Part of a small language model's weights: RMSNorm before each block, 1607M tokens.
MLP neurons of a small language model. Each row is named by its layer, matrix (gate and up: input weights) and neuron, and shows model dimensions 341-404. Each number is 128 + 32 x the weight over its row's rms, rounded and kept within 0 to 255. A neuron's up and down rows have the sign that makes its largest values positive.
A block is one neuron, or neurons of one layer that tend to fire together. After each block is what it responds to, as a language model described it from the Wikipedia text at the highest values.

L6.gate123 [108 142 211  96 133 129 123 150 131 132 170  82 140 114  92  88 110 158 163 155 109 117 146 158 146  89 129 111 144 121 158 132 141 108 163 135  88 118 148 125 149 186 122 175 158  91 128 113  78 113 164 117  80 139 140 148 140 154  87 121 121 118 110 121]
L6.up123 [110  82 184 121 126  85 110 182 144 149 151 177  77 145 121 113 135 139  78 110 153 145 113 157 195  83 133  86  84 160 144 154 166 136 129 160 148 105 132 140 160 147 128  86 152 144 128 155 126 154 149 187  92 168 109 130  82 135 127  64  80 156 161 169]
L6.gate300 [114 147 154 148 146  77  72 130 114  55 134 188 147 163  40 148 177 149 152 123  95 108 101 119 129 171 137  76 116 126 130 139  91 112  60  77 128 123 183 137  84 156 147 137 124 150 142 122  85 117  87 187  68 153 125 181 131 148  83 130 167 161 133 152]
L6.up300 [124 127 180 153 188  61 121 103  85 116 140 130 124 144 117  90 113 120 154 123 177 118 140 143 167  99 150  96 114 165 113 140  84 100 137 143 133 140 155 175 155 158 153  95  75 145 113 180 136 140  80 154  71 170 144  62 145 187 170 197 145 147  70  84]
L6.gate339 [123  94 164  34 168 133 111 169 117 125 146 162 111 162 142 104 124 101 127 120 166  94 136 101  93 157 120  99  78 132 136  57 162 103 142  85  69 129 108 138  99 131  84 152 113 156 113 205  69  78 153 121 139 162 154 163 173 151 132 134 155  79 127 165]
L6.up339 [174 136  99 135 129 141 153  98 175  75 135  77  74 123 118 123 134 146 157 149  83 126 106 148 144 178 156 122 110 169 124 110 116 143 143 220 183 142 144 143  87 173 184 189  89 101 108 121 101 152 146  86 129 146 105  54 139 134  65 164 142 127  93 174]
L6.gate633 [ 76 100 127 184 165 144  92 136 136 103 143 128 141 144 167 121 100 150 170 156  93  88 139 213  79 121 171  85 166 185 150  97 142 142  85 126 119  78 141 129 126  89 135 126  67 162 167 160  70 134 169 109 156 134 136 144 143  71 138 122 146 128  94 149]
L6.up633 [ 83  71 109 134 108 115 127 104 148  82  99 101 144 125  97 149 113 121 139 158 168 149 147 114 101 114 141 159 100 136 100 112  97  55 156 174 121 117 138 149  85 129 217  85 166 135 119 122 105 149 173 159 109 171 115 121 152 184 124 142  72 134  78 199]
Clause-start subjects and auxiliaries

L5.gate53 [154  92  98 122 150 113  67 154 122 127 168 167 130 114 200 165 119 134 166  58 163 156 125 124  98 170 157  96 101 105 107  99 221 124  86 116  92 121 107 114  72 141 137 117 104 162  97 158  94 127 118 195 102 137 127  87 133 130 151 191 151 103 131 187]
L5.up53 [ 89 168 193 135 108 138  74 133 113 114 176 155 155  72 133 101  90 107 114 152 158 101 129 113 153 155 144  61 177 108 128 119 115 150 166 137  93  70 119  93  75 121 107 100 149 115 156 152 159  90 116 118 165 134 100  93 121  90 117 115 108 160 154 120]
L5.gate54 [121 110 135 187 155 147 138  95 153 211 129  88 148 131  68 134  99 167 187  69 143  87  89 131 141 155  85  73 172 153 120  17  97 175 114  95 108 102 172 147 106  88 219 136 135 156 137 108  96 181 134 136 139 134 104 147 134 115 135 109  68 143 104  70]
L5.up54 [146  76 106  97 156 142  93 143 120 130 109  70  71 152  50 129  93 180 148 144 111 100 167 111  81  89 141 140 158 157 122  87  82 124 191 105 142 160 151  96  94 116 124 142 153 125  97 219 128  65 107 192  76 153  83 143 149 115 121  92  99  97 119 128]
L5.gate95 [137  86 202 171 125 157  82  98 134 109 145 130 108  70  89 123 127 179  95 115 139 109 119 112 113 185 154  63 132 122 182  79  99 172 148  95 102  40 136 114 191 125 142 135 113  93 136 151 146  57 156  67 120 130 130 139 147 156 148 139 132 137 111 114]
L5.up95 [106 121 100 136 101 130 108 105 107  88 131 138 116  94 153 101 136 165 158 117 125 145 160 128 130 122 101 138 165  71 156 170 129 210  94 143 117 116 153  89 125 104 121 221 177  87  95  93 142  87 107 159 117  74 132 133 122 120 166 124 129 104 116  95]
L5.gate375 [131 121 122 137 130 146  89  87 128 138 134 103 143 133 151 111  83 146 200  93 121 131 111 165 126  81 122  79 184 116 126 133 127  78 116  88  68 105 159 108 125 162 181 157 130 118 143 171  64 116 146 117 139  92 219 128 140 155 161  95 136  68 109 103]
L5.up375 [103 102 117 153 125 169 155 139 107 139  56 166  87 145 138 105 139 133 118 156 120 130  96 106 132 153 149 153 160  78 107 123 162  77 125 120 112 121 148 129 173 177  87 150 152 138 140 156 131 106 211 113 140  89 107 165 125 119 101 121 104 151 108  89]
L5.gate404 [169 111 181 127 137 131 156 131 109 184 136 158 177 157 112  76 150 143 160 100 105 106  80 157 189 172  86  85 172  98 162  76 170 146 140 103 125 115 137 167 132 121  81  88 123  83 136  96 132 122 140 101 134  93 137 110 166 135 119 178 142 128  83 108]
L5.up404 [127  55  94  86 121 119 153 111 103 148 126 163 107 181 124 127 113 177 148 144 175 143 155 130 195 108  94  87 140 115 120 149 170 151 178 156 115 136 120 155 133 125 169 106 180  61  85 129 119 192 180 164  96 188 124  78 156 134 146  89 151 196 168 134]
L5.gate411 [155 107 121 146 148 144 118 108 100 103  85 132  88 126 150 146 137 161 127 114 153 147  95 125  77 177 161 130 121 150 169 140  97 126 123 105 115 144 168  40 163 109 167 139 151  92  71 180  93 124 134 141 122 137 110  98  56 132  96 133  53 126 122 108]
L5.up411 [131 132 123 130 153 158 149 103 160 138 116 125  44  87  85 158  88 116 172 111 151 121 130  80 150  91 128  92 184 165 145 118 115 105 119 108 137 165 117 127 147 137  93 111 161 128 128 124 166 133  58 139 149 185 155 129 112 161  55 123  72  97 107 108]
L5.gate516 [115 144 104 112  91 181 148 127  94 134 140 133 108  83  89 112  96  82 155 141 113 149 154  92  72 185  92 119 153 159 123  15 131 119 145 165 179  83  90 142 146 121 159 179 164 131 108 115 118 119  86 148 115 141 122 113  99 147 127 120 102 139 123 152]
L5.up516 [127 139  73 102 131 108 131 125  81 173 112 120 133 111 159 100 125 138 116  98 131 120 132 121 116 146 109 184 155 145 129 124 154 173 106 171 151  81 143 158 185  78  97 103 111  92  87 121 178 138 113 120 139 115 170  97 130 143 162 123 120 184  93 128]
L5.gate622 [146 118 143 172 135 170 138 128 126 115 108 127 163 140 143  91 104 205 193 150 140 123  92 143 107 148 150 119 142 142 103 133 132 115  80 113 156 157 182 113  93 147 163 125 138  95 148 101  80  90  67  92 120 105  95 100 125 150 113 129 162  93 100 122]
L5.up622 [164 195 104 129 181  93  93  96 182 118 158 157 145 125 102 138 155 107  92 140  85  82 151 102 101 182 141 157 112 166 159 155 136 130 107 123  81  84  85 132  94 128  91 185 158  78 117  92 149 174  91 101  97 137 182  84 193  91  90 151 107 123  96 127]
First-person verb after "I"

L3.gate249 [132 189 124 102 145 166 168  52 128 121 144 148 201 129 110 104 151 150 146  85 153 153 110 112 119 105 104 206 171 148 158 125 121 156 120 135 113 119 129 125 128 123 217 137 124  58 168 112 144 121 173 166 148 173  99 136  98  99  61 136 168 160 144 139]
L3.up249 [128 120 139 141  73 114 107 149 193  53 148 160 112 112 145  82 122 130 114 118 142 144 136 139 195 166  36 126 103  82 145  94 148 122 127 158 117 114  97 110 189 190 153 107 123 105 154 188 113 109  54 119  95 132 143 129 169 114  99  76 123 127  87 156]
L3.gate678 [154 180  63 111 153 147 132 121 116  64 130 146 163  73 147 154 131 111 130 147 118 109 130 141 154 187 130 164 161 135 139  84 133 157  66 139 125 139 115 116  51 167 147 157  58  92 124 126  45 118 122 165 140 134 123 135 118 120  63 176 129 166  82 133]
L3.up678 [111 154 134  95 129 135 100  94 139  89  78  89 114 131 144 109 149 145  91  88 122  79 203 104 186 122  81 111 114 190 100 140 143 191 177 122 117 145 130 115 113 104 190 147  79  92  92 172 171 109 137 180 114 157 167 113  94 110  70 158 140 129 145 154]
Mid-title function words

L5.gate38 [ 68 163 112  72 129 136 129 111 147  94 162 178 129 131 147 111 116 116 160 154 116 131 110 110 166 119 184 101 108  81 130 100 153 144 149  60 181 122 126 158 148 120 124 194 115 122 126 119 123 144  91 151  67 178 200 148 144  86 152 137 116  90 134 145]
L5.up38 [196 188 138 135  88  77 139 162 116  94 103 128 142  80 125 114 128 174  99 124 138 136 153 111 126 110 162 151  84 127 111 137 160 137  99 119 151 142 148 142 157 129 138 154 192 162 192 115 193 162 164 110 148 131 175 131 139 109 118 103 138 111 131 149]
L5.gate194 [152 151 141 127  83 113 145 173  95 151 127 111 131 109 105 116 113 147 166 131 126 107 125  89 188 101 112 138 186 100 129 142  85 155  94 109 118 132 128 175 112 113 142 157 157  89 135 136 157 195 134 145 102  96 122  87 160  66 109 166 119 107 103 112]
L5.up194 [143 169 105 125 142 121  64 143 131 115 134 122  98 106 159  98 139 105 120 140 106 139 118  81 132 122 101 140 180 122 180  98 165 121 139 180 123 129 132 167 143 122  97  93  34 110 105 179 152 136  93  86 180 136 122 100 188 163 121 156 126 186  91 143]
L5.gate379 [139 161  89 114 105 146 138 130 107 153 145 104 155 151 183  66 114 130 123 172 126 135 168 111 170 161 135 189 135 143 112 128 132 139 131 107 102 125 122 103 146 109 195 153  91  99 179 165 167 144  97 125 156 154 146 117 198  59  58 180 134 133 146 103]
L5.up379 [ 79  96 187  77 107 118  47  88 127 192  42  81 105 167 106  65 100 141 155 138 174  86 140 114  99 126 112 121 113 166 132  77 142 135 139 169 197  97 141 150 132 140 161 154 131 140 140 139 190 123 126 142 132  99 128  97 147  96 134  81 116 131 165 157]
L5.gate481 [104 180  84 112  77 136  75 101 118 158 171 140  72 115 130  74  58  49 175 102  31 119 160 120  91  99 140 118 194 166 113 109  98 182  72 100 132  96  97 143 143 130 179 179 103  86 176  84 136 183 144 134 101 125 141 117 120  83  86 199 128  94 133  67]
L5.up481 [166 177  88  80 122 112 129 114 117 103 172 138 177 113 107 115 146 177  90 163 160  85 165 119 172 162 100 115 141 155 100 101 124  77 186 158 128 142 105 114 108 150 149  67 185 106 113  82 126 189  61 150 179 123 148 124 125 173  85 101 153  81 100 135]
L5.gate497 [119 132 166 173 144 159 144 147 122 181 135  89 180 138 172  70  81 139 193 101 137 105 135 182 134 116 190 112 178 106 103 129 154 142 147 111 116 156  79 132 116  84 136 130 189  90 158 118 114 114 129 151 137  68 117 132 129  74  96 116  78  76 156  58]
L5.up497 [129 141 160 158  87 126 107 126 111 198 140  95 190 119 136 181 132 123  83 124 148 101 152 141 151 143 184 117 156 107 193 146 122 182 115 179 125 191 156 150 175  97 123 129 116  82  57 124 195  98 126  98 156 104 144 121 149 148 162 100 122 133 148  75]
L5.gate596 [141 114 119 125 135 106 125  82 131 141 116  58 198  60 187  72 116 169 121 135  92 119  92 121 128 146 111 155 135 139 114 158  99 187 158 172 196 117 122 120  96  84 171 206  93  79 142  98 162 145 111 120 139  76 175 139 135 118 121 110 101 131 105  53]
L5.up596 [135 139 136 161 116 162 108 139 131 103 117 113 107 117 150 107 151 101  99  97 134 214 152  96 169 119 153 165 100  79 122 126 157 121 124 128 122 100 148 121 163 168 121 120 162  84 180  31 105 163 140 197 107 120 112 115  63  92 139  89  94  75 123 172]
L5.gate612 [143 132 151 142 113 163  93 100 126 157 128  98 197 137 134  91 142 158 145 155 110 119 131  79  40 175 138 102 135 122 146 151 179 158 119  56 153 147 158 132 102 152 101 150 141  83 157  73 148 147 145 178  82  95 174 165 166 108  88 154 104 148 155 114]
L5.up612 [126 158 164 142  64 178 161 130 121 136 135 134  82 193 147  76 174 144 114  73  84 100 118 109  64 147 126 147 101 130  99 162 169 113 146 114 186  78 118 168  92 136 137 131 170  97 137 105  95 118 161 132  98 143 148 148 115 125  82 106 146 163 170 137]
L5.gate659 [114 133 124 134 119 124 114 106 124 112 133 176 138 101 126 109 130 181 129 191 114 148  89 123 113 132 131 154 185 188 118 157 101 172 204 124 111  73 110  79 123  84 154 165  88 104 157  91  84 135 121 167 101 164 131 128 169  72  84 151 143 105 136  56]
L5.up659 [131 140 117 122 128 155 128 142 104 167 134 175 155 144 100 121 110 101 132  97 112 125 127 108  82 129 133 165 144 126 102 148 142 181  78  74 142  87 127 108 134 121 176 179 108 142  81 150 140 155 116 135  93 127 136 153 102 144 113 206 146  78 101 126]
Mid-name fragments

L3.gate358 [ 70  79 161 165  75 189 147 165 116 130 187 104  95  74  91 108 126 186 143  41 168 201 129 186 166 164 189 127 136 148 155 148 147 107 124 147  87 153 107 147 151 120 148  76 156 112 150 160  60 106 128 102 132 137 143 149  27 126 151 156 130 106 155 139]
L3.up358 [178 108 142 154  80 130 137 118 132  85 111  91 170  41 146 126  42 127 135 130 161  82 101  95 141 115 151 106 125 108 111 121 107 182 122 106 176  36 119 134 215 174 167 184 147  80 101  62 124 157  95 118 103 181 128 103 108  80  99  91 163 186  64 101]
L3.gate629 [ 98 129 127  91  66 155 157 132 175  83 124 112 175 107 144  55 106 125 124  71 109 169 139 174  90 112 163  91 169 130 127 149 139 180 133 102 133 147 106 115 176 140 170 122 122 109 125 108 130 127  82 101 107  99 170 151 113 122 170 183 111 150  61 127]
L3.up629 [132 128  62 131 146 145  93 142 110  93 111  97 162 142 145 141 119 108 107 129 128 132 127 178 100 165  90 133 117  93 182 100 152 154 162 120  75  83 211 146 121 138 207 137 167 159 150 108 140 118  85 107  29  89 129 160 132 128 166  55 182  93 109 135]
Surname start after first name

L6.gate203 [ 72 144 120 146 124 133 173  43 127  99 116 171 162  92 171 105 153 138 154  76 145  82  93 127 172 164 120  99 141 130  83 152 159 111 190 128  90 111 136 123  78  83 167 135  47 175 136 175 137 137 101 156 138  55 154 139 101  73  69 150 133 109 134 124]
L6.up203 [130 153 122 122 169 118  99 153  69 125  87 156 146  64 191 159 110 145 140 106  87 134 155 165 132 112 125  82 178 151 199  50 136 141 107 138 161 138 138  62 113 156 122 155 133 114 135 123  90 135 107 110 144  87  96 170 104  87 114 127  99  84 117 167]
L6.gate342 [106 184 185 132 119 213 106 130 101  89  97 163 127 109 124 175 140 169 141 153 152 106 133 148 160 151 158 109 106 164  82 185 138 136 115 164 162  76 127 138 115 110 105  82  93 122 134 122 114  98 132 146 171  57  85 152 135  87 157 129 134 130 129 114]
L6.up342 [207 127 153 140 111 165 134 125 145 113 134 133 121 155 179 109  79 155 140 103 157 190 160 123 133 142 150 181 101 179 124 133 131  80 128 108  70 112 131 108 126  63 102 123 134 115  84 146 171 196  79 192 173 147 126 186 187  91 137  37 154 154 145 103]
L6.gate460 [113 146 149 103 101 154 153  80 122  84 109 148 131 130 188 172 173 161 129 159 100 109 180 132 186 141 156  57 130 163 107 157 156 179  81 129 137 150  86  76 161 117 111 119 115 124 113 123 162  89 140  89 197 113 109 130  78 211  88  90 100 111 126 126]
L6.up460 [123 128 133 115 150 112  79 121 125 148 115  99 166  73 109 141 123 203 135 142 152 157 134 117 139 152  92 122  74 157 104 103 146 147  94 145 128 187 106 109 150 153 138 166 176 108 166 112  94  94 104  80 212  67 107 157 106 143 108 160 131 133 148 183]
L6.gate553 [ 81 116  95 171 152 130  89 126 115  90  95 105 140 164 151 157 140 107 125 125 105  79 123 147 134 155 140 121 187 138 166 156 155 172  74  81 144 132 145 139  95 115  96 124 126 107 132  97  89 115  92 157 158  43 142 186 139 133  58 121 118 177 101 149]
L6.up553 [ 94 175 130 115 168 135 143 122 186 129 174 116 135 109 158  66 146  82 167 122 148 116 114 106 145 135 100 164  72 136  85 164 109  70 223  53 135  97 190  96 161 114  85 171  91 152 111 113  97 106 102  83  80 198 107 121  64 108 115 146 160  92 110 134]
Citation-linking "in"

L5.gate80 [176 155  91  96 161 157  96 132  97 134 103  51 148 135  90 192 130 132 115 153 174 139 152 143 105 207 121  68 110 114 119 129 148 116 124 138 146 127 123 100 113  86 101 133  92 142 100  75 104 148 179 124  92  95 107 193 143 170 117 120 110 121 104 120]
L5.up80 [ 96 163 106 152 138 181 139  76 116 110 148  99 151 109 156 114  94 201 131 119  82 173  98 133  71 129 104  72 107  96 147 138 117 126 103 170  78 139  96 112 194 169  77 167 136 134 146  96 115 113 158 117 145 112 119 176  70  99 150 100 111 160 101  24]
L5.gate96 [205 151 107  92  97 173 114  95 132 120 177 162 116 106 104 138 114 170 142 125 146  81 102 138 119  84 130 154 137 126 151 157 148 141  89 141 114 160 157 143 126  98 137 143 143 122 124 124  77 136 194  91 127 173 179 133 126 132 127 112 164 161 129 197]
L5.up96 [129 138 153 148  69 119 138 100 148 132 108 140 105 155 112 161 161  94 130 153 171 158 167  89  96 152 200 124  94 119 102 187 195 162 161 162 158 170 158 143 159 143 111 110 173 146 159 114  81 130 137 124 109 132 139  80  83 166 147 151 130 128 156 169]
L5.gate261 [187 104 117 206 119 191  82 147 116 129 132  86 120 144 152 143 100 112 150 147 182 133 143 157  92  83 153 134 174 113 124 140 188 133 135 113 141 110 166  73  99 123  80 149  90 151  89 111 119 115  91 128 110 123  99 165 122 129 176 143 139  84 129 122]
L5.up261 [108 105  97  94 173 152 144 115 123 175 128 122 117 135 115 104 145 110 159  99  80 150 135 158 105 131  17 122 136 105 151 147 133 163 114 187 135 204 144  95 118 109 149 189  98 186 147 176 120 145 147 108  85 121 129 143  98 131 128 100 131 100 175 182]
L5.gate326 [ 83 159 179 127  86 165 138 185 184  78 137 168 127 125 110 119 128 100 116  85  91 136 152  80 130 121 168 136 129  97 134  85 165 121 136  75 119 116 105 121  79 122 164 171 178 118 125 157  67 123 152 164 161  92 140 154  73 155 108 113 188 145  95 144]
L5.up326 [102 157  99 123 111  91 130  98 177 135 105 128 160 102 142 104 143 156 123 117 126 120 133 148  87  87 166 208 100 105 131 130 121  57 110 125 181 143  96 113 121 136 199 158 167 125  93 132 159  74 124 111 150 179 144  96  89 151 160  81 160 117 103 102]
L5.gate505 [148 113 152 115  66 201 136 151 131  95 115 149 125  95  63 107  97  54 176 129 133 198 142 137 146  93  81 181  96 155 110 136 188 162 153 139 139 109 103 140 130  93 100 154 130  99 114 147  88 154 133 141 109 122 146 142 143 135 180 177 177 107  68 101]
L5.up505 [134  94 118  61 179 117  95 124 136 179 121 101 161 150  74 105 163 175 142 112  99 110  92 122  97  99  68  74  81  83 103 134 148 178 137 156 122 124 128 129 138 137 156 135 145  61  70  99  95  68 118 174  84 123 106 144 103 130 137 150 118 144 194  80]
L5.gate560 [173 124 153 139 168 151 162 141 129 129 173 101  46 129 134 145  89 138 176 169  94 131 119 153 130 126 227 154 131 128 129 168 179  92 131 171 124  94 148 108 163  96 142  65 182  65 148  92 148 172 125 100 155 184 117  97 155 182 169 147  89  89 117 161]
L5.up560 [140 154 107 172 113  68 153 123 145 143 129 106 155 140 173 161 109 117 133 137 158 178 139  65  99 107 144 113 123 111 127 214 129 122  95 116  86  97 126  60 143 163 116 109 113  33 150 123 146 170 118 109 151 145 124 159  98 112  74 145 182 178 124 188]
L5.gate576 [101 138 158 148 120 149 110 118 133 155 148 100 151 169 125 135 154 225  96 139 200 136 101 185  72  64 166 172 128  82  74 172 110 155 184 109 161 109 146 160 105 137 108 168 128 110  98 105 111  97 111 115  87 129 139 105 111 134  91 106 143 165 105 174]
L5.up576 [111 158 115 164 104 158 164 180 137  91  64 117 174 152 126 188 137 152 137  96  63 128  85  66 141 128 146 133 147  77 126  75 176 202 140 151 118 112  99 124 107  81 166 135  95 151 116  86 142 102 110 168 202 126 105  88 130 118 117 139 145 129 130 131]
L5.gate664 [148 186 166 143 191 130 106  40 127 113 111 104  94 102 125 120 127 167 153 193 158 125  94 121  95 126 128  94  91  84 131 111 131 147 131 115  55 134 154  38 164 132 139 187 166 109 112  67 132  62 135 141 112 160 166 153 179 118 150 136 109 104 116 149]
L5.up664 [158 198 192 167 125 160 103 158 150 165 133 145 164 103 110 123 145 119 153 133 151 149 133 141  87 119 132 160 109 149 140 151  75 162 140  87  73 136  88 142 137 102 155 161 133  94  97  66  92 190 157 111 109 148 131 104 168 127 103  84 161 127 147 159]
Leading digits of numbers